{
  "n_layer": 24,
  "d_model": 256,
  "n_head": 6,
  "n_kv_head": 6,
  "head_dim": 32,
  "d_mlp": 1024,
  "vocab_size": 2048,
  "activation": "tanh_gelu",
  "norm": "layernorm",
  "norm_place": "pre",
  "norm_eps": 1e-05,
  "positions": "learned",
  "qk_norm": false,
  "attn_scale": 0.177,
  "bias": "all",
  "tie_embeddings": true,
  "parallel_block": false,
  "init": "orth",
  "init_std_qkv": 0.0499,
  "init_std_o": 0.0,
  "init_std_up": 0.0499,
  "init_std_down": 0.0,
  "optimizer": "ademamix",
  "lr": 0.000309,
  "beta1": 0.9,
  "weight_decay": 0.0,
  "lr_head": 0.0104,
  "grad_clip": 0.5,
  "warmup_steps": 220,
  "schedule": "wsd",
  "decay_fraction": 0.633,
  "decay_shape": "square",
  "final_lr_fraction": 0.0,
  "batch_tokens": 65536,
  "seq_len": 512,
  "doc_mask": true,
  "train_tokens": 493600000,
  "steps": 7532,
  "dataset": "wikipedia_en"
}
MLP neurons of a small language model. Each row is named by its layer, matrix (up: input weights) and neuron, and shows model dimensions 112-207. Each number is 500 + 40 x the weight over its row's rms, rounded and kept within 0 to 999. Numbers have three digits each.
Before each neuron's rows, "fires after" lists the tokens most often just before its 100 highest values on Wikipedia text that the model never trained on.

fires after: " W", " F", " R", "al", " L"
L6.up798:457429492453528451469557468356445455475510568489495555495527441510414502475560496477543444490527538467480557545569509480547497487533495553470481452492525527462471419467541555564564509539545454475478459511573494515497549481505486516547514547631474503555399410459469537399531459490490484533

fires after: " in", " the", "all", "c", " pro"
L15.up609:441501487485508476526545505516510429546504499565455553512540551505495532524554479487446440501505512466501508511540528488462468512448508525524446487532489398566465422492456451507531506550463493450468490514448451539524570481435429477518466554560534477509490453470407571439481549472532544526

fires after: " m", " the", " M", " to", " a", " e"
L6.up174:425485520516498446528450563455511460542582487423498490483507506469490449561504506490509470459492571517517508517485513447489549432511491538530455478456468498565458437504563481533508536556492500496511523533456524528469497435534477425474550521462506507499428506527453460476511511467504506529

fires after: " w", " W", " re", " part", " v", " pr"
L11.up570:498517434510494494510509442525417409441490544541469487487488467535432445514432498601516459557467519490481503499555442551497454528513456526480535495494468419496468486532517488454503481488511487556505488499484462545551431506501515468537468560443487509437475533497530464454569495476550532493

fires after: " N", " I", " U", " F", "I"
L11.up765:576495533516519530484514502599514554473589447502453480496455524417489472430464478550482456544516457532505472462570453502496494532481431473470534521489580454567490528526489462520497486577484451568496446537508585544594478432496448478476515501493498495471467518480517479458497503434457486501

fires after: " g", " G", " w", " f", " 1"
L6.up464:471457540455538532471460470531458397439556502497486495446509492486496508535450572474491529542470513547524516557518475445524471456522413531443468541513523534493527504514527490498506560522468492584466473493451530468439521551515500446472549544491530480488437393546482531500476529535530437568

fires after: " s", " S", " b", " g", "S"
L6.up781:496501529474502446378516520546491444478488475498483528504501433595445528446473513562553425514491543426481540537559455542539537526468519554510500524524560559446522504557433555522530471497584466576485496484503465501497407529560455461571492458441560471520450380518490531514535467474557491517

fires after: " G", "ad", "a", " B", " M", " Cl"
L6.up484:544509534445528463567566463460470465508474487445518524571448499519459459563479539491523492533528511547468466530529503446441550484416496608404488482582511543499465461473518539533498583509450468509520458516457500529510552436437522571516482568451520526527450513510489438512544537534515496496

fires after: " f", " s", " l", " p", "arl", " L"
L6.up246:585529544443519490477500446514525514504526528463477520495516548525446501583509509465475515465537541488539553521531513510538476437488511482473514575509499393438484468507467527437499472502480486489450519572592367561555455449476482409516487467524516505584490444579433546457484511506470510554

fires after: " n", " N", " O", " d", " f", " p"
L4.up383:447514598520586531469482513527535513458548512402468545501536479474497513532489503558505485482513547446574557453510467511488468571536463511474530490510518515548468440513505485478506575466537496544560496503523442558543500513550469441479564515505458562504432566469493517480621528554554517524

fires after: " c", " C", "i", " P", "y"
L17.up110:490443522422523519472477557446468487511512528486443562432489494505502560458452556519510514542479508520546481489511494433463461495472534489508568444505484476528449477504457450487515556507531442462473465481513492493443435474514453496515466602467525456488467521406479469513554525522495494552

fires after: " n", " N", " p", "N", " to"
L6.up938:517477599439468485487483493505493497530558525501476511520476438466509542445516437537554471464526518524539558510567508491505502425590495512495536473578462449585433462486490479500610528552450459546424475522496444510544490522550475439476509471543510457522513520442477432521467556437516482452

fires after: " St", " v", " V", " Sc", " st"
L11.up852:503526453527548431447538451504501420451556497572492502528473540527583493460487468455481436622477543498504509493530486539531477477548555590426519416548520549487490499511413531451471501487457473481545494555514496514496561508549499457562450596494507498501502512441523527466446519496551450416

fires after: " S", " rem", " E", " e", " s", " M"
L6.up298:505513472515504456468478495447522517481529533507486443414412456511529530483489488513495514476491523481516530501528484433527481484527469526539467493560547522506462483545586476503505545591451525503538503493500474588516487461509519498577504531482479530495523446487522542429530469440429565597

fires after: " p", "c", " c", " s", " n"
L4.up935:523480461467435491514535517522427502499528544521515521459496453476493515476500488533556526454498515529503554464516443510513489517501513486523501465490484505485449431515499461560572589512452488464457444484472516472426467438470518506440502474518468527591465512485417459468518484543560496483

fires after: "en", ".", "w", " D", "-", " K"
L10.up153:479552470502513430483395552539425490463551568449511450518514489452538501517504549500488520422552425553491574525498457456578440528454435503475518454483492547478535482532544542532515473555438480507470507500583600437499476429529505486497511510469460451438545514562497447419520529493568512495

fires after: " A", "A", " C", " I", " G"
L10.up100:517442511478492466448482508536470511490500542507465486488457579592514507417541551576530470495506488480524564560503537535472495565465487544510497527559529471438441518510506486538510500462500538505447496527527519526471521513462563532542524545362511494478487416449508549523445439394472544496

fires after: " Le", " l", " f", " F", " tra", "il"
L6.up819:555459506515584484521499453556549532409518551547459526457479428442496474543488603454415528430532465479557564470497465474527478462507488565501505495477526462518529493470428556469537443541583478570525471544516439497493444441525474492531518516533519485516489517520448484439537499531522508544

fires after: " R", " r", "R", " St", "oot", "b"
L6.up518:544474468470376453468473422542451476463533456511486459524466498517549523470564565466476469556444536478536508490585475477483514418500518528495484480572495467452486466495410571526499506566506469572532514456511503477438533473490466476507431579508450510531536489469514499479603581527628435471

fires after: " le", " e", " l", " he", " such", " E"
L6.up214:461521564598530478460535525523472538471514464493483544531474432546474491463516481532441466475482539416526504510483481501539453545525507472452463548603493515548470596497461472552458544489475480553490510515471469531493533479486476419491529524512509527520499499451441516493539490462513547504

fires after: " Al", " D", " K", " T", " Ab", " M"
L10.up574:463467491466499567505499458554504497501556559489467481561482474493498453499433531580504470544503494490433545486489493434566446444473427496485436534532555535528434545516465497591479495529482452556468505478517551499461525421480480470517509560528499473546508471491532528437448572443510519538

fires after: ";", " inv", "-", " S"
L20.up585:506535511508577542553496496511457492534486476490529533509520551531468585516501476556509481495543519557547573478521499464501592455486491534455506536451499494411497479533526512499584436473534546565536446482471602519561488498529430478457484537515413522488503545522559470449502514480554515521

fires after: " Ar", " ar", " Bar", " K", " M"
L4.up577:442408475447574553553474439481471548575519496413459460485502459558457520555509469486544492507528561472540509497521401441597485520468476531491459469497545485445519433510492467461501532544503484420463446504529510557480492462508560464489498536475486549500400499517463504540442532509543502526

fires after: " p", " P", " sp", " se", " Y"
L4.up53:495489494538537503509492551491455470434514523494483525524454538511463453522489598506531499429470522578469434476498518495517449498478506487504512471553490579487532460484455441468491514574523486577512480490532426457460430468545515481509517559543499487491546482503487511572478472512527532479

fires after: " d", " D", " pro", ",", " mon", " ext"
L4.up622:452521526528492547572545485541494529484436560490445471466536477472507486526509508493499477493501505460538525512566512404502480454495516511553491502467544499580516504535514513443475554490529388465535468490512446495483476503518464458485551501512483501490517538553395530524486551438469585520

fires after: " c", " C", " un", " inc", " ag"
L4.up818:574469469509510549482517475534468471521523441547511515474516498549546516515480475557549579509551582516434609483511489506540506522526516533490505516479558572432510505451550472432466500470493463518499519562527513504447476470473516481437488505406499489533458420552480502529518521475521486484

fires after: "el", "on", "o", "ay", "ov", "re"
L4.up214:492587490501484473555392516598505520508478502505549535529440430501496472460520513494510536559488497510453508424486455505554501529474420515513432502467462475461475475461508528443485512505623460493512538473549404462449532458410412464499476562524459535514484497541445532525521501487563537482

fires after: " S", "S", "un", " comp", " St", " L"
L6.up0:487463468504527494543445499470474499440522526523514490427442574485465619491488490509477408474521471542508532524431487524486513452465486494443452460548459507471497464494493539510504513525515468494468499560512460479523565425470417502452510527483450461528530512450479523479506480509469516486

fires after: "ro", " la", "a", " ro", " con"
L4.up4:489501526469491478482457418503484466529559527495514546486495479471420484474550482536469467492482550497479550520464469571472509489489425511502465457522482489503560500527453508493549526538529515520557477576529455496518515500503476488460583513490520588524533516467491492472536495402483487532

fires after: " de", " w", " re", " gu", "ne"
L4.up969:516455590462527462552522438477512453495548496455487466482459521486472437529511507494478490583443540475526562568522557493580457448539456501550519462512472517519516513486482481431573474496543462485488525518492466477479408486471425457468409533501540461465467526517600378523500486548587516472

fires after: "c", " ro", " sc", " Sc", " st", "hed"
L4.up733:483517558476495550465494515448504442497484525569536540520415496502452529498491494530487515480460503408494533506490440433566442525502524515432496514519541473479511484473515608508520543491464513464433492537519467559489602486502467468521471543483496461516535432456439509561496509530534525469

fires after: "g", "z", " Q", "G", " G", "ell"
L4.up729:438445453517529523531522490462501519567505407530460494530514532501527514509497524536481520463511511511524502479452459447532455555462440564467478530498542509505450439490483510514536495487475532489516466505490490430553494451470495530537555444467525429537441516480501503382416429469576449517

fires after: " the", "C", " and", " a", " (", " T"
L11.up35:572514444555504511505545505483565509459493522508493532496464558560557505448491562505544522502550557500490543541476473432471443500452474529492480479500474443539479471481463514469460448573430465527491540473553536531494554469479407457472490563556481534464519540519497510526478536485514408530

fires after: " the", " The"
L15.up130:468439538409513571465480497404498435525480476482504508506501555526477465524504516533514444479498603490500481538532494596537493497521431525481534446521566480450450534471490496493521509593456396555471445515520475548534478445537479548516539451551491536538441513445537540502468508518511525449

fires after: " M", " B", " A", " Wh", " Ar", " C"
L11.up434:474511494488520559435527430394497399511555509463406525506507525427453476486522556564437539491484491535520524535463472517484554500545527542509508459497474474512516499465500489477528515560480486512461428541534474523516487451462434483505499515528475549550552510555470516504490514453555495487

fires after: " N", " M", " S", " n", " A"
L4.up920:442471468487515535427545480502497497462536528484414498498503470584525511501506559520568513467513525508513521522507502438495488474492463448532519435486554580513444519438481489539518493550499450546488534505497534531480548483490484546540510490496499464493449507535455458618488558514451542516

fires after: " the", " a", " The", " an", " un", " its"
L17.up1000:462502449475477493452541496468459488502501487527550445449432515503444537503508561482529484489509544510551470463519486455532512505556418498594518439497477571526444437435509518487443449435415514601533425504555464521483525492459531541568461533568539426579525558503455541489486574439501522454

fires after: " R", " D", " K", "r", " M", " J"
L10.up935:465470512512598537553549469429479512458500508466490442531505433466478447573513478532485480522541611530495484518525501438547440398536445490478460403536521440457516465540562565561492603533499468516462473437546491532548527474507572426549514497533482475542535469568503459487445569493489475456

fires after: " r", "R", " pl", " contr", " pr", " R"
L4.up956:570490525503472506489482440500502487503568536549483429415481505506469518498525514528451458524462558546490547513536460550480514490526539523509471512518492521489482490460490480523474509506455500525517487516431422562432540516527516481516401523497495489572462492497537505472509547482553496476

fires after: " R", " r", "R", " s", " S", " cl"
L4.up386:466480477462506465471541536480506445485545486504466471517410495513484528501442456500455460473449551466467514522477469543452530458424543490521434466579471497467550461466437541442509485388511517480486463493484476520416477528455501461545405634460597480519509506454510532529568475516552473528

fires after: " N", " e", " n", " E"
L10.up123:459478556512616484481462526493478488424527516482485503531535469481528487555462502523509526427440546469566463514520464497571483560584520520437495526484533447509465461437554487456493510484525459508522498492519447564460521540535419463542503485456460427448464506479521449466525504435500444473

fires after: "n", " W", "ou", "W", "any", " N"
L4.up666:513589501507538492481516513426460482428543509459512499559435461538513434535513544555462457519530479508485490500492470490548562443469510529525548496480458622481521554536490593492503572570528393533562555473500482548462553421479467534533487553560508526501454475530454459478481496501542505615

fires after: "I", "A", " I", " to", "E", "a"
L4.up593:532476521427497529540424530513422464525592504430465502529529527493485505520531439565441571496512535515523506515474478494532512499505530455472442527483529462506593509480509515609515487562492445580495444525503544503513556468455452472420536471522470539486484452570573481465455523458529495561

fires after: "ar", "an", " R", " A", " La"
L6.up620:518453464492565506559520532453402530458451539499535442449482503499455518466521535519514501488472531506574560553490528498542518520538504526490506345458513513508471461553551584512566495521513458525474448468514491523432474489423471486537498500550437442479497490525476507428480480490508482558

fires after: " l", " an", " a", " the", " American", " n"
L11.up261:506461460502526496484546498517463508506578549502537533477472518561511490508468470501525504441479525527486542515497509496566418542559438494502505529521534528556449503502522507496430492516480468528541484530527540575470541435540426498493520629534536502555494473489440499551470604528499478531

fires after: "el", "riend", " l", " f", " team", "yl"
L4.up886:498423503458486532537457463544443516495506536481457492483535472561534490490512552505560459443490553500469532491548484475538511511539526598490499520509504458533523528537464577460473527545568512577462513523586424562494460568527502458468409537536451549455515461514487499461496471531467518515

fires after: " the", "at", "as", " The", "al"
L11.up625:483448457517538489511630474511497499428535539490521454524529529457461538518460511526508476474500461473522536489599482466556524442581535436455496557476498492445466465500534461562525532536525486545493421562526424556524467532452529544602546531575429490495488518505529470490436486521493520525

fires after: " M", " L", "M", " Cl", "m", "ol"
L4.up915:476497516466471463490535432520479482531542479456495477502434528496450459516487547458462500533460478521514484518453485535479551558465529483432559423505539540505522493546577505440445573526522459451547497529477440422576486499477487486597450500484483468509397453383503453417443532581531488495

fires after: " P", " p", "p", "op", "i", " j"
L4.up809:488475588490476523554493463450529554534505484533483545506483506475475532591547440474511567512556527521542553456534485517461493499517490463506525502488471481497522487446423484504591521501489498558522486505569460493461395484488472479520489510502531441432536526427536585487443503423529487480

fires after: " pro", "ol", "ur", "iv", "l", "ig"
L6.up538:527476546520481465451519471532555511386543524521500507517504478466504468465513468537434480567526516542550512491561486546525490451573569488462467501463489502564507498498528535518530470554487476528522527552514445439468529456484487471552517564515519462513535532520558481556459450539540504458

fires after: " In", " sub", " S", " in", " d"
L4.up460:449445474426513491443538507526447514472514453549521479503570499526505614584489537527558518550483517488546479522482470467491504468429569500512539403478567503426509494524526486520487566531505511466487444511547471539472491485503536515505463433560529538451562530512490557446561470488497504523

fires after: " S", " B", "\n", "b", " b", " F"
L20.up1018:455450582470485480462515505432420445470458526575577416502458507521514492524482484515478434483450536471505475543506540427598510513514495433504471461449534490471469463546505501501477534471457482469498418462493559511461532495454490456483570486495518531511517480513533493416467477470504447502

fires after: "ir", "l", "ol", " st", "il"
L4.up940:506447529501517480458579451530499507449490463520518474492533464446544502514571579454488525531562505529479492517534512445533516455494479522469417528606513522488536470477442563513513488546492519597543537535474447431495552412482469463494490503492506514487517504544490451447550487566550512575

fires after: " S", " B", " L", " M", "b", " r"
L15.up160:489443566458494495524380431445513399510540523473493443513461541562459534456513533535484426493446513542544456501520450476571521466565556521500531476498498493483438457566548544484492491515475445494481389577500500505434553514500497456491534596504501447583567519478468471459422555503507513491

fires after: " r", "ro", "a", "ol", "ra", "or"
L10.up589:493558487429464464499489436589470498521489477471579477475498477547470485545501490486434499474476481539472533460558486567410526463524504511447452434452520537473497492497547509474564502539455452530468438496509508517458459491412473474437532600521467480537581469468547559494502492414442606540

fires after: "ot", " L", " P", " T", " sp", " l"
L4.up333:524497545509555595507435480505408526439487447538476487430516500610441508443561565583485505406500552468522504496510503570426476468510439538494450548594525532533457471464502490424483547547479500548519487553472481498459450505473511447442490547449529452521494496444475534528483573523500455574

fires after: " S", " s", " sim", " post", " in"
L6.up150:516469514460512507513509481480531447444522434523552581415437484547486612544466475573513503471450569512530494555503489503551445601597487538460472481562522537374532501509468476475529526457524443446510491534507461493430530494512445469513449507461503455462545472563412544419592504493481471499

fires after: " University", " of", " F", " P", " the", "l"
L11.up250:531542506496499518519470565488461503599546515545489479510446549460573497411419561592535456524569544519495534447498434505527477518545538485458557522528487504424559504535496527521485454494517495472479557553575474597473467419455439405493554588465525478499465475502462502487458454443528490554

fires after: " pro", "F", "port", " p", "ri", "p"
L6.up121:462462507558573505448437522539482533470529441549452506531505554537486460501494516496477523446554497498586538459488463511531416486548548509460540522516508466552552466499430517489517505525456503511471572523561494508527485444564454489529563499562510426423534568507542430460537481571433496472

fires after: " l", " L", "l", "L", "w", " W"
L4.up122:513501538436543518496470492553488518493539528471444520524493473570512540498536597481442511554539537486483475516526430531430510565570509513483487483455482462488557454570481500461483535525505518529427505479511558536516522422462480432525469444543520505511537444475425486446532488510529540604

fires after: "c", "ad", "at", "isc", "uc", " Sc"
L4.up668:473528488520390429531528546493481469523500480578427482568443454428472458559522500568553494557498386495485526483485434487565531557543478521462522475460549478439497504495504593535506557492502480527509526533467515483483563478462451538511566572480487450552437519473395536514490453439515592541

fires after: " |", "on", " S", "h", " M"
L17.up425:484406471544556505512493489438532514414554540444509485505490510498469551514451532558511441494526569493524487519522485465528536492585434430571518440463505612468416399546475453473467537503529483585515470497488452414466540410522468484509536571553473488584598456566480470484453533517496450516

fires after: " a", " in", " the", " im", "'s", " of"
L15.up151:510467440494473468531532500559520508409543479461438512470538526511440515462498515499543505480495573459472504490600476491541551487479492446494523489479512586540341483452532472504515446517435440490550391522491488559476467528531518477475547555559418561547466521455475554540492556569515406521

fires after: "\n", "==", " Pro", ",", "-"
L10.up576:486484507479505519547522480461525455523499475616541543484386589563477454487533578478498476515530504525487511526542489501468419476550480453454455474466506525448512526483554537487462500492496426482484471557500408433475543497461446495476546512498521438542536430524499537446462511535524501454

fires after: "p", "op", "ab", "ur", "pl", "enc"
L6.up439:483448516502437500523509493560485562501497474502460555491466470477486515495498515480452554570477547495520482521474436534488525502592489417490459549505476529482500601477436464502582527519482504519536538482521472497524541474512452483511552545483474470462487551575516507525485575522448528485

fires after: " was", " P", " U", " N", " Sh"
L4.up925:542422461476498511541502390509501528491534486485547402549482513525462485452553542569538436513494513549531525538515528485510517457564519493470531540460495509525542590425455430421522541567513506578486515471511505581468400490535479527442534508565525471609525533445436540470470523484504595480

fires after: " J", " and", " D", " K", " H", ","
L10.up956:468504447501453526485465497452482515435557540476482494442526428472494547567462529515544507441534469573477484456530483409543464492520526486552401470502543486602517490505559531526498531492433486563526468515524518515433521502468524458457566475462413477507522543525481527417443488506526539474

fires after: " c", " C", " p", " P", "c", " Ju"
L4.up1009:591492498440518471509532437531522530487527480549512551499438491569514419565534529552532510507488521575469559496525486491471539485526447509497486427551484592548500498466497455450525522457476472554475486580500507487506472465535540477534457504485483479505594544514528519498485518497506434501

fires after: " K", " k", " G", " wh", " g", " h"
L6.up131:427466482463576528534486467485490487409532545450463461545547466502446513466505507529431523509511483532527435510525444479545516484526498537479465552502495515464454511508463514526474508536613504511500498452493453453465417547424431458574577547532613490507465507504474488511515548567513489521

fires after: "g", "emb", " m", "v", "G"
L4.up865:488395484495532457541585446499505497539498534444515578503458500509499531515525517557502479481462454584523481569511489417463526542473466554491574495533518542521525428461514519487502489500403465431470469498465549533531499473520475511484530449508513471542524488484537472496478490456614468508

fires after: " m", " M", " j", "it", " him"
L6.up752:423442507539470494525525514513479551505563554519422521486521433508480453550483464503493484484478496587520566502483477445530490540495478484495440429507505472561436487500535501487502547543492451547545490501493491531412511480509460487505528512518462574478495501514435497499516418493481451477

fires after: "P", " c", " P", " sp", "ab", "ot"
L6.up644:449435474506484481468571528480478527491508444605509521499495582497571529556501533477523474488510585441535504482510447503441539528442453549435504494543502533482499538524488474547513542510445513494461472470544482487431567539517478423469451445480540505661501603558496487462477460524543544513

fires after: " (", "u", " un", "F"
L11.up420:479489502443511448548482464596431476470475569497561446504573471505488497493523542513417486493424447463506524538568469460489488576527516534454524536597504505484459508486496496546493474491460452571552526523440505524479422424465517462468435577535547435519533537538455455470520504514521515541

fires after: " |", ":", "-", " (", ";"
L20.up187:554543500529511489587432478515471545545461508524537495545535518531481513545535491527503493557494525484493511503566430458498524481490537501498406533503500482522499360506438480504547411520493466532495485546532510496554504497483506548486457474466501463500507491513453521420433497423478584529

fires after: " c", "p", "th", " p", "c", "m"
L11.up505:531410549459552487552492480450451502499567512566490537468501394548525544447481518510457472465513491501563542435519430585391504499521468547551505479540491475533531507478479509512524556541453499500487447527559539549487506550504492445542507531470515486502569524454532531477504516469546500478

fires after: " V", " S", " v", "o", " Z", "z"
L4.up637:512461436478488416529478432513495510437480551478421472522473504500441401449511501554554507597563617504476512543511480549495471567449493601515463552554549582453542494521471536490499429496430480490483512512535513555468524513503494548445521504435487484542505524455532560505449521469503507525

fires after: " |", " R", " K", " W", " f"
L4.up52:443435496532488524533543522531443498430521552509473550458456524529508486491514565480478526555473524469447508551530472476534500500454558550467457475567483548524474516541464500455527491495507502558498502518590369516504499480537483499454519477510544478588425456475502528439580515463470512525

fires after: " F", " P", " p", " f", "F", "ust"
L6.up369:528413571510548483481476520538483572474528491581510534514522477493474491427503516455466455486556483522593591517472478495538529531484492595513521509614521493466473495529538527461569521468573465467516482575574470530516458507537469485493473447519526494448495467500473429543444454555468487523

fires after: " |", ":", " the", " a"
L15.up344:468507466452544511533519508502472483470492549500504507525476574533497480538526498502503477478530513477502524492497495476421468512611462508439504554525542509500504494484462430505405466506497509513507461456569465550508521463451441573477452530501516511521472535433491499530514551491535473512

fires after: "ic", "ac", "olog", " c", " pro", "onom"
L4.up427:498417489541528557466494468498529540470536445493504504486439445516523531463501505552526524503533508480650529461509461496472508488418535524413488481483485507522445505485548501476516548499463452490489552506517520499474495474461518541521540521395536556500482522457505498434456455552521548527

fires after: " the", " The", " an", "The"
L10.up973:478495537510511535512522450480480510532550503468441485551465498522459512559555501584529485465475518454535494534442480499536484470566538491451464508416525466462431504467540441537562533508428469582436487490521423536456532555510530485517506482546432538501483454455525518515393456512486533535

fires after: " W", " Fl", "n", "w", " N", " R"
L15.up451:520482413516420507429504525473522439402507522496467505413526578529523431536488533548421496536490525516416580496504493459448538512483479462491437484527523611419467515510470503481566539546510477589497499494525487489500550454450492542400448494529481487469443437511501491518481472481562518514

fires after: "\n", ".", ",", " A", " in"
L6.up951:500549558566511522483509473543473526439503520528470556469499548543493499518537585488421503489528517480491532520499504546494461574515530487514509568394480523478463475475519487483479448476498474539512457520543462529473530545450499482491608565453500505571431482508471542499536437473508447498

fires after: " P", " part", " sc", " p", " T"
L4.up984:438417520519500544532539528469496419467540542523459557524510526544545492537503542498503471503477559449450501541512435493520422565521479484456490526505527513469525471498426474488566513486508436537522499510519548470520529492468479420531470517499489486503514451536461461577432547488487520471

fires after: " v", " St", " P", " V", " App"
L6.up704:554473452488542481497485476442463460515466511576455525505489538481503542476499528475523464569500549486487518502496435496493478489523560559445417484582509474524477474484424483452516504585500446525562460512476447531533506495541490402505504505523454444482473504551510570562501544498473498572

fires after: "p", "y", " P", "i", " Un", " U"
L10.up611:515466525478550505598535490531482520392499523486500511517462531528498574500548541522465486472439468519527507540501459437496495547532534524433476517465546471484473518443513484476518577476509505528530520518497524506447406517553493564460505517491498514620518562495498574469470476437502511564

fires after: " f", " F", " ad", " sec"
L4.up404:507478499529495541519466500427498465455521524501463565518545462472511580516464491511425508513455535489529526578531474507527541503493472480538503579558500478540504461627481495423502485520475481450498463528564424476511442493524472495470557573522483514541521449447504524497491404480410493470

fires after: " a", "he", "ou", " A", " R", "a"
L4.up364:488491484468536464470505414399374501439530530492456534565407490489485482561564487530427494466482489466470542549523508541497498524519524511468521438478496522522540540556527479564513482564490467500497446564485492470472557542397440540516497503578480483457458541537526418496509455441522533519

fires after: " ", " I", " \\", "\\", " int", " e"
L6.up296:485560500501495490509519501461505487484519365525485476452449511502426610531525484611504480447466463472526481551497458519503516506469538545485515457509499531534540523491505431529475541433532472479508473533519527570467526496534569444454505464463477506467501480510428470562534443488487563578

fires after: " S", " w", " Z", " al", " Y", " E"
L4.up870:537535479531543460518468499484469510495450537493443479505494549515439483507544501567473452535488533536508476572514499482499534525501452523533522541530471481529534483521536577547427522586504464462501538512512512595476502510502559502521446509509455501533514467497440522487518497496473562490

fires after: " M", "ot", " p", " P", " v", " sc"
L11.up782:457443547487493544528459495497481514549486452580458497476489517575499585545430535492472482486581513551473494468509479462475408439453456530515452459521491518525419447514491498493473498560515493504549521560474459509539524484493486428466466450458543474518578490418439454506488514494469497492

fires after: " E", " e", "E", " h", " K"
L4.up1010:488491557442544518552553515469497473434501498385433501446452500505517426529513492587486542505489486495458486484501457479539495522529474453480419549548524547559478415499533491498510498495510449502584579461478500534481481503505490488473490469473524449436525561567484463478460485454503466497

fires after: " on", "On", " On", " d", " D", " to"
L20.up865:440529615475542513496466472460482514453506411602521539496453479552452549549492515544540522534557505548523557482523502498466467598496490491498509570573551488491454519446505525510489523472481529495484564576483490501487478547434477499540500451476481492481516446473422526500470514421461581561

fires after: " \"", " (", " dis", " un", " in"
L17.up838:538495488445524512541597374501522571452525508496478458556529435522439479503535501490492475503449547455490450421545494456538503494506529480526460518516513560488493568492485563543525494502442499572512453551482517539466516486492528476471487547529500468495542583551467543505446548521484478586

fires after: " c", " f", " C", " F", " cl", " Br"
L15.up512:490466508475509448452539473495529432531534564562453539485519550501459607507467571494477430609531564469554494504461516518417509513514463480457479462521530501577511447494491488546487535504426417501532448552529467555439563522461465511525466488487539453456468525479501492520495483473487524643

fires after: " A", " al", " an", "or", " to", " An"
L4.up234:440456515520384511493524460495511526484490474531523412433474527469421467534490526528508469493491533399490506452425498486484465529493446466494498414415518496488494479517515467540540379568457473500507542506417436590465537437476453546478499545479508483395486498439491506553543494471534534526

fires after: " S", " F", "s", " P", " Pre", "uc"
L10.up3:503560410524486472532529463418506507495523552485527455450487552479556534411463584497532456527555477505555552501526443539457533438522494521487438472499519418461558491479517574524560538490485499491473505572545480575538548465529434559469570587503400516518541537565501554498437432486486504594